Weights of a small transformer language model: LayerNorm before each block.
MLP neurons of a small language model. Each row is named by its layer, matrix (up: input weights; down: output weights) and neuron, and shows model dimensions 16-111. Each number is 50 + 12 x the weight over its row's rms, rounded and kept within 0 to 99.
Before each neuron's rows, "fires on" lists the tokens most often at its 100 highest values on Wikipedia text that the model never trained on. A number after a token or word is its count.

fires on: " |" 30, "s" 26, "," 20, ")" 8, "ing" 4
L11.up496:47 36 58 61 52 33 56 25 50 36 42 55 58 49 54 55 40 58 55 46 25 30 38 37 52 24 61 55 38 44 68 43 49 46 56 50 57 49 43 31 42 74 65 46 50 63 33 40 55 48 62 44 60 53 39 28 46 61 40 33 60 51 51 32 50 46 61 47 45 52 57 56 63 70 24 61 43 60 48 48 34 33 68 53 42 71 58 40 54 39 43 32 59 31 63 51
L11.down496:55 53 53 33 44 53 47 47 52 50 62 40 33 48 52 54 48 36 61 49 76 71 50 61 52 48 52 47 60 24 53 47 51 64 32 45 28 33 42 67 61 50 42 50 51 47 52 62 37 36 39 42 25 43 41 46 61 48 38 50 43 41 53 65 33 48 36 62 54 49 32 32 44 33 40 73 58 55 63 47 46 54 39 60 72 37 29 52 49 66 64 47 41 72 29 49

fires on: " " 99
L11.up742:58 42 46 65 37 49 65 58 61 51 61 42 54 79 46 54 37 48 36 62 56 35 33 38 41 52 39 56 49 58 53 32 54 65 61 47 37 57 58 55 48 56 47 37 53 61 54 26 38 54 48 52 67 71 20 30 58 48 63 38 43 54 45 53 61 36 71 58 66 64 59 41 37 63 42 26 41 54 41 55 69 54 59 54 49 34 59 61 57 49 31 51 36 58 63 39
L11.down742:38 57 68 35 65 25 68 75 43 51 58 52 47 58 51 45 63 52 40 64 61 32 63 32 64 47 48 54 35 35 40 33 35 43 38 30 63 49 54 47 48 53 37 38 44 52 51 63 53 56 45 45 40 43 57 51 46 31 45 46 48 53 52 41 53 55 46 64 68 47 46 54 41 45 71 50 68 68 53 63 51 33 45 44 59 65 82 30 75 25 28 45 41 50 45 45

fires on: "\n" 100
L3.up241:80 52 38 54 30 51 41 43 65 38 53 42 51 45 54 50 50 65 45 50 39 50 55 60 63 45 30 44 51 50 66 58 29 28 49 57 42 27 66 55 45 48 33 41 50 31 43 55 82 49 25 58 53 51 51 51 67 34 40 44 66 33 55 60 41 43 53 55 49 63 57 50 47 65 41 45 46 37 63 58 75 61 59 71 41 62 53 51 56 44 37 41 39 64 60 25
L3.down241:32 52 41 55 44 44 68 59 58 47 48 39 54 31 61 29 68 47 56 76 66 58 44 41 27 67 44 45 47 46 31 39 50 46 42 49 56 46 47 54 53 49 58 40 70 31 58 43 84 65 42 57 60 48 50 45 70 52 66 81 54 43 60 67 42 43 42 42 61 61 31 45 64 39 64 47 58 61 46 65 58 33 41 49 73 38 56 43 73 38 45 48 54 63 53 53

fires on: " States" 25, "S" 21, " |" 12, "th" 10, "s" 4
L9.up595:79 27 41 58 32 38 77 52 46 54 51 41 71 43 60 46 50 36 44 69 34 41 35 55 32 44 50 71 33 46 67 64 57 37 78 46 68 72 69 52 37 63 56 46 65 59 59 41 52 61 56 48 46 66 49 36 62 37 35 47 29 58 58 70 52 48 72 48 64 46 51 39 50 46 49 52 45 51 58 47 49 29 50 36 45 52 35 70 40 33 49 51 30 36 46 36
L9.down595:67 52 54 54 42 62 33 46 56 69 45 37 41 47 56 44 44 28 68 47 60 65 54 43 64 58 46 59 49 40 52 53 38 49 57 61 42 48 49 44 41 44 48 49 47 42 44 35 65 22 45 54 58 43 39 36 40 62 41 53 57 23 46 45 40 50 48 45 35 49 34 54 53 32 61 40 42 66 63 50 33 66 72 83 51 52 47 47 57 64 52 32 57 58 43 59

fires on: "'" 34, "." 25, " of" 13, " de" 11, " over" 6
L5.up712:52 47 58 44 62 50 51 64 45 20 58 27 49 72 45 65 55 68 48 56 60 31 54 32 50 51 65 40 43 47 66 31 66 52 56 38 43 50 68 45 43 50 59 56 72 40 33 49 70 42 22 51 64 66 22 28 51 50 53 43 30 46 44 37 56 40 56 32 44 63 52 53 47 49 51 56 57 56 24 69 62 40 62 53 65 31 41 37 50 33 49 58 32 35 41 43
L5.down712:56 40 39 46 68 24 64 54 51 57 45 36 56 56 51 50 38 38 45 54 35 49 27 56 84 36 62 51 66 52 52 53 52 31 69 50 54 68 54 34 36 56 65 64 48 43 34 42 51 34 60 45 53 59 52 66 69 80 27 37 66 55 67 44 63 73 45 33 45 24 46 56 41 52 59 57 43 52 62 40 54 44 28 79 48 58 43 59 59 33 36 43 35 43 52 36

fires on: "\n" 97
L5.up164:61 57 33 54 27 43 61 41 61 61 56 40 59 45 41 61 44 77 55 31 58 41 59 66 41 62 36 33 41 46 46 50 27 46 63 51 40 31 36 60 52 58 40 52 49 44 51 45 61 44 40 47 54 53 65 35 65 48 37 46 51 29 57 49 45 41 60 40 56 68 63 59 38 61 52 47 48 53 63 69 60 37 57 78 51 51 53 54 65 45 61 53 35 57 78 39
L5.down164:65 58 39 48 48 37 53 33 34 44 49 59 41 30 65 40 44 55 61 51 45 48 62 59 37 69 33 69 37 62 32 62 39 65 66 54 75 59 43 41 43 45 64 57 55 37 55 36 57 70 52 70 53 48 45 63 47 47 72 66 64 32 54 59 62 44 52 38 50 65 45 58 53 37 58 49 59 51 52 57 44 48 56 48 57 36 54 61 69 63 56 35 43 51 44 49

fires on: " the" 18, " a" 15, " took" 13, " |" 9, " taking" 5
L11.up640:66 54 64 31 57 62 56 46 56 49 51 53 59 67 53 50 60 42 38 64 21 63 55 51 37 42 52 43 75 52 33 59 74 26 63 41 56 33 72 31 32 61 53 58 45 46 48 45 54 48 56 46 40 53 46 65 48 43 52 51 42 52 54 50 63 39 40 51 32 59 67 76 50 32 67 40 39 68 39 69 48 55 44 65 52 68 42 36 53 62 46 48 32 34 53 51
L11.down640:46 53 52 39 26 42 44 52 59 51 52 62 38 33 50 50 52 53 63 37 40 17 76 56 44 64 47 45 44 58 44 50 67 44 48 61 56 42 46 42 44 52 52 46 80 52 50 35 54 57 43 45 46 31 65 65 66 58 49 61 80 44 35 64 47 55 49 39 49 44 61 53 39 41 58 32 62 55 58 62 72 46 56 46 41 30 63 63 42 42 56 50 29 44 51 59

fires on: " |" 64, "\n" 25
L5.up391:67 49 43 49 32 35 51 50 48 57 48 60 66 56 64 34 56 54 60 54 60 48 46 74 50 76 43 47 45 28 54 54 36 60 56 46 48 51 57 47 46 50 26 63 54 71 90 36 51 55 32 51 43 47 55 24 49 44 52 49 27 39 63 63 56 43 58 17 56 53 61 47 52 47 80 18 49 28 48 61 56 63 61 56 46 62 48 61 67 48 64 44 48 45 85 41
L5.down391:89 65 41 55 53 27 52 45 61 54 55 31 35 35 54 60 31 54 52 48 73 60 68 57 37 53 33 71 45 55 56 53 32 71 63 53 37 41 49 50 62 27 62 57 60 55 58 36 31 74 26 50 51 78 33 52 42 41 47 59 32 64 42 55 54 71 66 38 33 61 44 64 34 43 58 38 52 63 40 69 53 71 42 50 31 72 34 49 50 32 52 48 56 56 45 51

fires on: " as" 22, ":" 12, " San" 8, " De" 8, " Te" 7, " As" 6
L5.up610:48 45 41 56 60 53 32 66 43 63 51 30 45 43 53 62 51 42 47 52 33 37 53 37 43 48 43 47 23 40 60 41 62 54 66 31 36 62 54 52 41 52 39 61 45 37 61 69 68 48 59 40 68 56 54 59 66 49 54 51 57 35 58 33 54 40 39 46 24 41 47 72 56 48 54 31 64 22 51 65 61 71 54 54 81 62 53 64 50 49 33 56 76 40 65 60
L5.down610:49 52 59 52 44 53 53 50 57 45 48 64 39 48 56 52 62 47 46 43 38 66 12 42 52 53 52 48 43 36 60 65 69 38 52 55 43 62 39 45 42 26 47 47 44 41 53 62 43 42 44 47 54 59 47 51 37 62 47 57 77 43 71 69 47 44 17 48 65 50 59 28 66 44 46 52 63 47 24 50 43 49 53 59 53 36 63 75 59 34 42 44 54 46 37 31

fires on: " O" 21, "O" 14, " The" 11, "T" 11, "The" 6
L8.up738:68 71 47 43 58 64 61 59 44 53 44 54 56 29 47 59 35 55 56 49 34 44 35 64 52 51 29 26 56 35 43 48 64 39 70 50 57 48 57 41 48 36 55 51 53 62 54 59 64 47 52 64 65 54 42 59 54 36 38 59 40 36 40 36 44 29 33 48 39 61 56 38 39 42 48 51 48 50 61 64 27 43 21 74 67 55 45 47 52 21 45 67 46 29 59 55
L8.down738:55 46 38 43 38 31 76 35 56 51 51 41 33 41 36 59 50 57 46 59 45 84 57 36 45 51 27 64 54 50 46 78 48 54 29 60 50 58 39 42 58 44 55 71 53 51 56 58 52 68 44 59 68 57 55 48 57 55 47 67 68 41 63 47 58 48 50 43 58 56 55 64 62 44 31 57 44 59 64 35 47 71 35 27 53 70 37 58 40 54 40 76 36 41 49 38

fires on: "A" 18, " " 17, " |" 9, "a" 8, " a" 7, "22" 4
L10.up539:47 62 71 43 54 36 50 47 48 50 50 56 64 83 41 65 70 42 41 52 37 45 50 49 48 62 49 61 41 37 31 60 50 27 60 62 51 58 52 46 53 53 62 53 60 52 51 63 56 42 57 53 63 50 52 67 41 56 36 45 47 60 31 43 59 50 52 69 33 65 68 60 43 34 46 47 46 45 44 57 40 56 70 58 55 53 42 57 52 47 39 41 57 20 52 33
L10.down539:49 37 27 33 38 34 34 36 49 57 43 58 52 49 34 53 43 46 47 71 76 58 35 57 46 54 41 43 56 72 34 56 50 55 35 65 38 50 54 37 69 55 53 47 75 53 34 56 52 67 63 50 46 43 37 70 75 44 24 49 41 41 58 36 42 27 56 44 51 60 31 62 47 36 43 40 59 52 44 52 56 64 39 62 46 30 44 56 68 50 64 35 41 45 66 39

fires on: ");" 20, "," 19, ")," 18, "-" 17, ";" 9, ")" 6
L12.up581:52 46 46 56 45 74 55 15 58 39 58 60 53 50 57 74 62 52 66 30 49 48 50 49 36 28 43 58 72 47 48 32 58 42 57 51 63 57 41 59 46 55 50 39 59 54 52 45 53 44 55 50 42 50 33 48 66 56 52 68 49 65 54 28 69 45 41 64 43 43 75 64 66 62 54 54 40 49 41 61 57 61 48 59 46 46 41 16 54 43 49 41 66 25 69 57
L12.down581:57 57 51 65 61 43 39 23 28 48 43 51 53 56 46 25 50 65 52 55 40 47 62 54 61 46 65 49 28 34 57 36 44 57 40 61 51 45 61 48 63 52 52 63 59 47 47 42 40 28 58 41 46 32 55 43 52 48 53 46 44 43 49 62 47 56 46 68 53 41 56 45 48 33 41 50 41 44 60 61 53 38 49 54 58 51 33 68 48 61 47 48 46 59 48 45

fires on: " " 17, "," 17, "\n" 14, " at" 13, " and" 9
L8.up120:62 56 54 54 53 43 46 42 50 73 45 35 79 68 67 65 51 53 59 78 39 30 51 27 66 35 43 45 51 76 50 31 69 29 74 57 46 56 47 52 47 60 50 48 51 40 41 29 41 49 41 45 85 57 52 50 53 53 46 45 51 51 48 48 45 55 44 56 41 46 65 54 37 32 68 48 52 30 50 54 45 62 56 65 49 53 49 23 61 38 51 58 48 27 45 50
L8.down120:57 38 36 48 45 58 37 84 63 33 57 52 48 25 52 53 47 60 31 32 55 61 62 78 47 63 56 40 30 28 52 57 32 44 34 53 43 51 56 57 57 50 31 64 42 41 74 33 47 37 61 56 33 60 42 56 41 37 37 32 30 47 67 49 62 60 56 40 44 52 39 48 64 52 49 48 43 46 67 66 36 41 68 52 60 47 62 61 43 42 46 39 47 68 53 49

fires on: " of" 43, " |" 27, " following" 5, ":" 4, " between" 4
L8.up96:55 32 71 48 54 51 35 46 71 73 68 42 61 56 42 41 55 43 52 59 48 31 60 46 49 38 58 30 43 43 59 36 74 69 69 45 46 48 61 59 44 61 63 33 53 80 61 38 52 47 54 47 43 59 55 21 61 26 53 47 34 53 43 50 58 36 43 50 54 57 66 37 53 41 48 33 52 46 59 53 62 58 51 60 62 30 12 69 57 65 42 72 37 42 38 35
L8.down96:77 22 40 67 56 61 44 48 57 73 57 28 48 60 37 42 47 41 65 56 51 35 37 56 59 55 52 37 56 37 60 50 40 33 47 24 65 54 52 31 59 58 35 30 44 30 47 59 59 43 37 64 45 50 52 61 36 58 63 50 50 34 50 49 51 41 60 50 51 49 44 64 68 52 57 55 54 65 31 55 41 51 39 68 43 47 44 63 55 45 40 59 62 34 45 55

fires on: " until" 16, " since" 13, " by" 8, ":" 7, " |" 6, " when" 6
L5.up270:87 35 42 50 33 55 61 46 62 65 48 46 34 45 41 39 26 50 46 51 52 50 43 40 56 47 45 21 43 41 57 55 68 42 64 43 66 60 65 59 43 44 46 72 60 56 47 56 60 40 46 47 57 53 57 42 63 22 41 53 30 37 44 65 63 53 53 47 42 60 61 44 45 27 48 63 29 34 61 59 45 53 45 49 57 47 37 58 53 40 45 57 44 38 53 58
L5.down270:35 66 45 44 81 42 69 55 55 55 59 55 75 52 40 39 38 41 64 40 46 48 43 51 63 29 58 28 41 26 66 63 59 39 38 63 19 34 55 63 69 55 35 42 29 44 68 39 49 46 45 55 73 61 43 52 41 66 68 44 27 64 62 52 39 34 75 48 48 59 64 59 45 48 45 49 36 64 23 55 50 50 75 54 45 41 58 49 41 37 53 59 63 43 54 52

fires on: "." 44, "ta" 13, "e" 7, "c" 5, " of" 5
L5.up38:29 46 59 53 41 28 52 62 37 48 46 32 47 47 52 63 38 62 69 33 49 40 48 18 52 30 54 70 67 42 61 59 52 47 56 31 41 45 55 52 57 57 71 41 59 28 64 38 49 46 27 54 70 49 53 46 60 31 48 44 64 41 47 43 73 48 47 47 54 57 44 57 40 43 81 41 68 53 35 66 64 45 75 50 61 54 46 51 41 45 46 65 61 27 60 65
L5.down38:45 57 43 43 48 51 68 49 67 56 52 50 42 58 58 52 69 32 43 22 46 51 30 52 46 59 83 60 52 55 57 33 58 45 51 57 47 59 31 40 56 45 44 34 49 71 46 34 30 36 57 53 44 58 16 57 52 64 51 74 53 47 65 49 66 52 60 64 50 47 71 64 46 56 33 63 54 46 45 59 46 34 63 59 63 44 40 55 37 14 84 58 35 37 67 43

fires on: " |" 82, " 2;" 7, ";" 6
L5.up554:80 60 54 47 31 59 47 44 55 55 54 26 39 42 72 27 45 43 74 51 59 46 41 78 59 53 50 49 28 49 60 62 37 62 58 33 59 51 40 32 41 64 43 69 41 79 74 44 58 44 33 27 37 54 50 45 60 50 41 46 37 54 51 67 57 52 59 46 30 60 69 48 57 39 51 33 46 36 50 77 64 34 40 48 39 52 44 60 56 57 54 68 43 59 73 51
L5.down554:77 55 42 56 57 51 50 49 26 53 60 58 36 38 50 50 49 51 44 53 63 51 81 49 39 49 65 68 42 45 65 41 43 70 51 66 53 61 36 58 54 44 68 42 62 53 46 53 46 58 30 47 52 49 39 49 25 51 34 35 28 49 38 67 40 52 66 46 64 52 58 58 49 44 49 49 44 56 43 49 47 63 47 57 31 62 37 52 59 56 31 53 60 41 48 30

fires on: "\n" 93, " |" 5
L5.up88:62 55 36 57 42 41 64 43 50 56 39 54 70 52 40 53 47 60 45 59 52 51 74 67 49 50 37 30 63 52 50 32 60 40 54 53 39 35 55 52 43 75 35 57 52 48 50 31 60 53 42 43 55 47 48 43 60 50 46 39 55 43 61 58 54 51 27 50 55 75 52 83 46 80 50 25 52 41 64 65 60 44 66 85 42 65 54 57 53 44 58 58 26 54 61 47
L5.down88:68 50 39 51 49 36 48 46 63 53 49 40 30 41 39 38 44 44 56 63 64 49 56 47 30 43 50 47 56 61 71 76 50 76 42 63 67 32 37 44 47 50 54 40 68 29 60 51 39 48 32 39 58 33 47 67 62 48 52 59 37 35 44 65 46 72 52 41 60 60 38 70 53 44 52 36 61 44 44 56 41 66 47 67 60 60 69 54 72 54 28 41 61 65 63 61

fires on: "s" 23, "d" 18, "es" 7, "ed" 7, "ing" 7
L8.up328:61 30 47 49 52 66 42 52 61 55 57 56 55 33 51 39 54 58 51 56 36 50 35 55 62 24 60 48 34 20 49 61 62 32 45 48 47 49 87 46 46 80 48 45 46 55 47 50 59 43 64 44 40 64 56 56 72 21 39 64 48 43 50 20 57 39 72 35 44 62 61 42 60 89 56 34 49 46 48 47 50 43 71 62 59 54 47 44 46 57 53 63 28 44 56 31
L8.down328:54 23 69 44 31 52 44 56 52 62 43 46 42 78 47 43 51 47 45 45 60 42 44 48 41 71 75 42 61 52 28 39 52 47 45 42 47 55 44 52 43 49 54 44 48 47 65 41 44 32 39 59 44 38 50 51 63 51 48 46 31 43 72 27 44 50 41 41 55 54 45 47 49 44 66 61 38 39 44 55 41 44 43 45 73 47 60 58 49 74 38 40 57 61 42 55

fires on: " " 100
L9.up620:64 57 42 47 22 53 60 45 63 54 52 32 48 52 67 57 32 69 53 60 48 50 41 50 51 48 36 46 50 48 33 39 47 47 56 45 40 44 62 61 55 47 48 58 44 67 67 42 39 40 52 62 63 59 57 40 49 41 57 56 40 33 40 39 62 67 48 45 33 67 64 52 42 42 66 43 48 31 58 48 58 56 49 59 58 45 65 38 42 52 30 58 31 33 69 54
L9.down620:42 46 32 44 36 61 50 82 45 55 64 54 45 40 54 56 46 56 48 58 54 41 41 60 57 57 65 60 54 65 55 51 65 65 47 38 51 56 41 51 47 60 58 43 53 61 62 39 55 43 41 45 51 50 44 54 24 46 46 61 73 47 61 36 62 53 50 43 54 37 62 56 43 69 57 41 52 54 50 30 45 42 67 60 50 39 80 57 38 28 45 48 57 40 63 54

fires on: "|---|---|" 23, "(" 19, " (" 17, "|---|" 6, "|---|---|---|" 5
L3.up37:61 51 76 43 21 57 53 56 47 47 60 47 74 58 71 57 44 34 58 46 68 49 65 36 66 67 32 47 40 33 59 44 46 43 56 48 46 70 63 51 43 44 65 47 55 63 59 62 64 56 64 56 43 49 48 46 56 28 51 54 19 69 52 29 41 24 53 36 19 54 48 41 50 42 52 42 61 42 47 61 53 38 51 58 61 60 47 39 63 37 15 45 42 51 65 32
L3.down37:54 34 62 43 43 69 31 52 64 38 49 50 64 49 50 73 47 40 52 45 50 32 36 68 39 50 35 55 70 46 40 39 51 52 57 36 41 55 56 18 55 43 50 67 34 20 59 77 47 52 45 50 50 56 80 34 34 58 65 70 39 61 48 36 20 42 52 72 59 66 51 36 41 57 36 47 61 58 45 62 36 43 39 68 53 40 60 52 58 53 36 28 42 66 56 56

fires on: " (" 47, "(" 22, "|---|---|" 8, "[" 5
L3.up632:60 40 49 46 31 42 68 43 56 47 35 47 56 41 75 50 39 60 55 50 43 40 39 40 49 67 29 52 50 44 66 41 44 34 51 45 62 45 51 64 46 49 47 39 57 65 37 46 52 49 32 40 67 58 46 64 59 46 53 59 47 41 60 50 37 40 52 27 43 49 64 66 48 73 31 57 39 39 50 71 54 31 50 51 76 57 62 40 74 46 35 49 31 52 60 31
L3.down632:53 67 40 52 57 47 31 50 64 55 47 53 76 50 40 57 48 44 34 44 76 31 47 47 62 38 35 48 59 59 43 55 33 55 65 64 39 62 35 29 49 65 49 45 42 60 44 66 32 54 51 49 60 46 63 49 49 51 54 58 42 54 51 37 58 47 42 65 67 58 75 33 50 43 68 63 41 52 49 35 37 42 55 61 41 52 51 59 43 53 39 51 54 44 47 46

fires on: ")" 21, " place" 15, "[" 12, " did" 11, "(" 7, " (" 6
L5.up5:57 29 72 64 32 55 75 46 68 40 51 48 28 67 63 48 43 48 59 53 45 29 52 37 60 58 49 50 72 71 45 36 45 35 43 69 59 50 70 49 46 56 48 25 47 61 42 47 48 59 66 46 37 58 56 63 55 52 38 46 52 56 66 46 43 45 44 40 34 41 53 63 46 46 36 67 37 30 41 35 55 43 42 56 48 53 57 36 64 55 41 41 53 36 54 26
L5.down5:64 78 35 49 61 49 43 59 35 35 58 52 66 45 51 45 37 42 52 55 53 56 41 76 71 47 60 62 46 35 73 68 56 62 71 41 35 47 19 44 45 49 42 55 48 36 54 62 35 59 53 45 57 41 69 37 50 36 56 72 44 27 51 35 55 68 59 64 33 63 38 30 40 38 63 52 40 56 50 40 64 23 48 50 54 37 42 49 45 46 55 44 58 55 46 50

fires on: " |" 37, " /" 11, ":" 11, "′" 6, "\n" 6, " an" 4
L5.up420:50 44 84 46 41 60 51 30 47 54 55 40 33 45 48 45 46 61 55 51 55 59 63 35 34 48 32 37 31 68 69 55 72 37 45 53 34 39 53 46 40 69 36 50 64 59 46 57 71 38 53 38 40 58 45 51 53 27 52 59 40 49 36 47 31 66 37 43 50 52 63 39 54 58 58 40 42 65 48 66 76 35 45 53 42 84 36 33 48 48 51 38 32 37 56 53
L5.down420:59 51 46 56 61 27 72 63 41 45 48 43 64 36 26 62 70 42 41 41 47 59 36 71 32 50 52 53 72 44 50 40 48 53 61 53 56 50 39 65 41 62 64 45 39 50 45 54 45 68 69 39 55 62 40 47 50 53 68 58 53 17 52 66 60 36 52 52 33 38 56 66 37 44 17 35 63 69 47 39 44 54 57 46 56 40 47 56 54 51 51 50 50 56 50 67

fires on: " |" 40, "-" 26, ":" 8, " about" 5
L10.up225:34 60 51 36 37 73 56 53 37 57 66 37 45 48 49 45 64 47 49 60 50 56 36 39 55 39 30 41 53 47 52 39 53 52 71 35 46 53 49 38 64 44 43 42 59 78 54 49 35 60 42 66 49 46 48 46 65 42 44 61 35 40 55 44 45 16 37 62 56 67 64 42 62 50 40 53 38 61 51 60 58 51 61 38 62 66 34 33 54 55 56 42 49 60 58 65
L10.down225:65 45 56 74 45 62 52 48 47 61 53 44 55 61 49 63 32 50 40 40 44 35 52 54 51 62 59 53 59 49 42 48 40 64 34 75 59 42 55 58 43 66 49 41 61 00 59 48 59 36 38 55 45 60 55 76 45 62 66 55 59 49 51 57 53 55 52 36 67 36 56 47 47 54 43 62 56 41 42 56 47 37 71 49 66 42 59 67 35 17 44 49 69 41 42 50

fires on: " " 24, "-" 22, " |" 21, " Center" 6, " De" 5, " van" 5
L12.up398:28 51 52 61 51 49 67 49 48 45 62 50 55 68 56 53 45 56 67 47 36 55 46 52 64 36 36 50 40 40 60 12 52 32 56 36 48 28 58 46 28 52 45 36 53 70 70 69 46 38 40 67 39 69 51 50 56 43 40 49 51 31 71 38 47 56 37 38 24 47 57 50 74 46 46 42 55 37 36 62 44 46 57 45 34 69 45 26 53 36 63 49 55 47 52 74
L12.down398:44 54 50 41 37 48 47 74 47 73 56 59 38 40 59 54 72 63 58 43 48 64 56 47 55 52 51 52 63 61 72 49 66 37 54 42 50 42 49 41 38 42 43 62 52 53 44 40 46 33 42 41 59 30 41 66 35 50 45 39 51 46 54 55 39 61 23 47 40 51 59 37 60 32 55 62 62 55 43 41 46 39 37 44 36 51 62 44 59 62 34 56 53 55 47 61

fires on: " St" 18, " T" 16, " La" 14, " San" 10, " Te" 8, "-" 7
L5.up697:74 66 50 53 67 48 74 65 36 70 47 52 52 55 59 66 59 53 48 54 33 60 50 34 33 27 50 32 38 55 57 40 57 43 68 39 26 53 42 27 54 34 50 41 51 48 60 56 59 49 34 81 76 48 37 53 48 57 37 63 42 36 54 47 48 37 51 43 12 69 35 65 51 50 46 38 51 30 41 58 51 46 57 61 64 50 55 66 55 48 34 62 33 40 47 50
L5.down697:39 84 49 51 57 50 48 35 57 46 47 66 45 68 57 26 51 28 55 49 40 49 51 59 42 54 56 66 41 69 55 36 62 46 32 59 38 39 44 28 62 50 50 57 64 35 51 54 35 45 52 51 41 26 55 65 58 40 42 47 45 76 46 56 44 58 30 73 67 39 61 30 61 39 50 72 60 70 55 55 57 55 53 56 48 50 56 45 76 33 30 34 77 55 47 27

fires on: " " 73, " (" 27
L5.up296:58 58 65 64 50 58 62 40 58 41 48 43 47 36 68 60 32 60 63 49 63 32 45 40 34 50 45 47 42 54 53 30 33 47 58 50 45 23 55 67 48 53 37 47 48 47 41 32 53 49 49 60 69 58 34 38 51 51 49 66 62 50 73 39 48 40 59 37 35 66 38 64 48 70 40 41 51 45 55 56 46 63 44 44 57 39 60 54 47 14 29 56 47 32 61 28
L5.down296:45 33 42 40 23 61 42 75 37 49 53 50 27 43 58 55 53 63 36 58 51 48 66 51 62 58 51 67 56 47 52 70 60 55 48 22 54 53 48 45 49 48 41 51 49 40 49 52 47 50 55 53 27 54 57 69 36 45 55 44 49 47 35 46 51 55 32 25 39 50 55 42 75 58 42 72 50 58 54 46 44 61 65 53 56 58 74 47 51 49 55 57 54 53 48 53

fires on: "\n" 31, "|" 20, " |" 13, " km" 7, "-" 5
L8.up20:57 66 66 40 32 39 39 35 46 59 53 32 62 43 56 44 45 41 53 68 70 55 49 55 45 31 41 46 40 63 42 38 61 43 47 41 63 48 41 30 46 54 38 63 60 55 54 52 77 41 41 49 42 57 61 55 64 42 67 43 50 48 35 54 48 58 57 45 46 36 59 79 29 54 58 48 27 68 39 58 64 41 41 59 44 51 28 45 43 53 74 51 49 52 54 51
L8.down20:77 47 67 45 50 72 50 52 45 31 46 40 62 06 37 51 59 46 62 42 42 53 44 54 50 70 42 39 65 51 41 73 38 54 56 35 32 47 45 65 59 50 53 36 36 60 54 42 26 51 83 32 43 51 59 39 64 46 57 51 42 27 57 51 59 50 51 55 41 55 64 64 43 59 45 56 57 44 47 57 49 57 56 60 55 65 57 65 52 57 41 56 46 51 43 57

fires on: " " 99
L11.up544:38 56 63 46 49 46 52 37 50 61 42 29 58 49 72 62 24 54 50 55 55 37 60 43 62 32 31 55 55 50 63 27 44 50 57 36 32 51 52 51 62 39 37 59 52 57 57 49 50 36 34 63 55 63 24 42 47 66 57 53 41 51 64 45 59 40 56 49 27 57 64 38 45 55 33 28 38 46 37 66 54 47 39 51 68 43 66 40 64 36 31 60 61 34 63 64
L11.down544:47 49 43 61 52 54 46 81 46 56 52 48 51 53 50 49 44 48 43 40 43 41 51 50 52 61 76 47 50 39 46 62 48 48 46 49 49 49 40 58 45 62 50 59 43 57 54 45 52 52 44 40 38 48 34 61 38 43 33 47 43 48 56 53 46 58 35 44 43 34 54 50 34 68 43 68 67 37 53 44 43 26 71 47 48 49 86 36 67 45 36 56 57 57 55 62

fires on: "\n" 68, "|" 22, " |" 10
L2.up487:66 54 62 57 46 38 33 42 62 51 54 75 33 45 62 52 47 58 74 43 71 61 49 62 51 41 42 42 32 51 36 49 39 44 43 43 39 45 49 56 44 67 35 50 51 75 68 19 47 45 35 44 45 65 62 39 59 38 53 30 35 44 66 52 51 43 44 55 65 64 54 60 65 42 79 19 46 33 39 40 43 39 60 72 41 58 51 35 50 51 42 58 44 36 55 39
L2.down487:34 44 64 55 50 53 38 31 69 23 52 67 42 44 60 66 55 50 66 45 45 42 51 60 45 49 51 65 60 63 51 67 59 64 56 56 45 30 55 50 55 70 42 72 59 48 72 50 43 72 22 52 54 68 62 59 61 29 67 56 53 36 44 66 46 52 48 57 66 48 46 50 69 28 62 31 47 31 49 57 45 44 56 53 52 67 42 52 58 36 25 48 37 57 57 38

fires on: " is" 32, " was" 14, " originally" 9, " also" 5, "," 5, " a" 4
L5.up10:45 46 67 52 58 56 73 44 39 43 53 48 37 57 44 42 65 53 57 63 37 55 73 53 86 33 55 51 59 45 48 48 58 46 49 43 37 30 61 52 44 62 44 35 37 57 51 45 54 38 63 61 50 47 51 60 46 61 54 44 49 55 53 51 51 29 60 66 48 45 57 63 57 77 33 43 65 59 49 70 70 37 31 57 61 65 44 50 41 55 45 49 41 38 70 56
L5.down10:32 30 43 53 58 46 49 46 48 66 52 28 49 66 28 43 59 58 25 53 45 63 18 60 48 61 51 41 39 40 40 63 57 37 54 56 75 58 22 37 54 24 64 54 55 46 61 56 71 44 42 49 63 40 57 42 57 45 42 74 44 44 51 62 28 80 60 47 56 47 59 40 75 31 40 54 37 64 55 69 67 68 63 49 62 46 30 40 47 42 52 66 49 64 63 53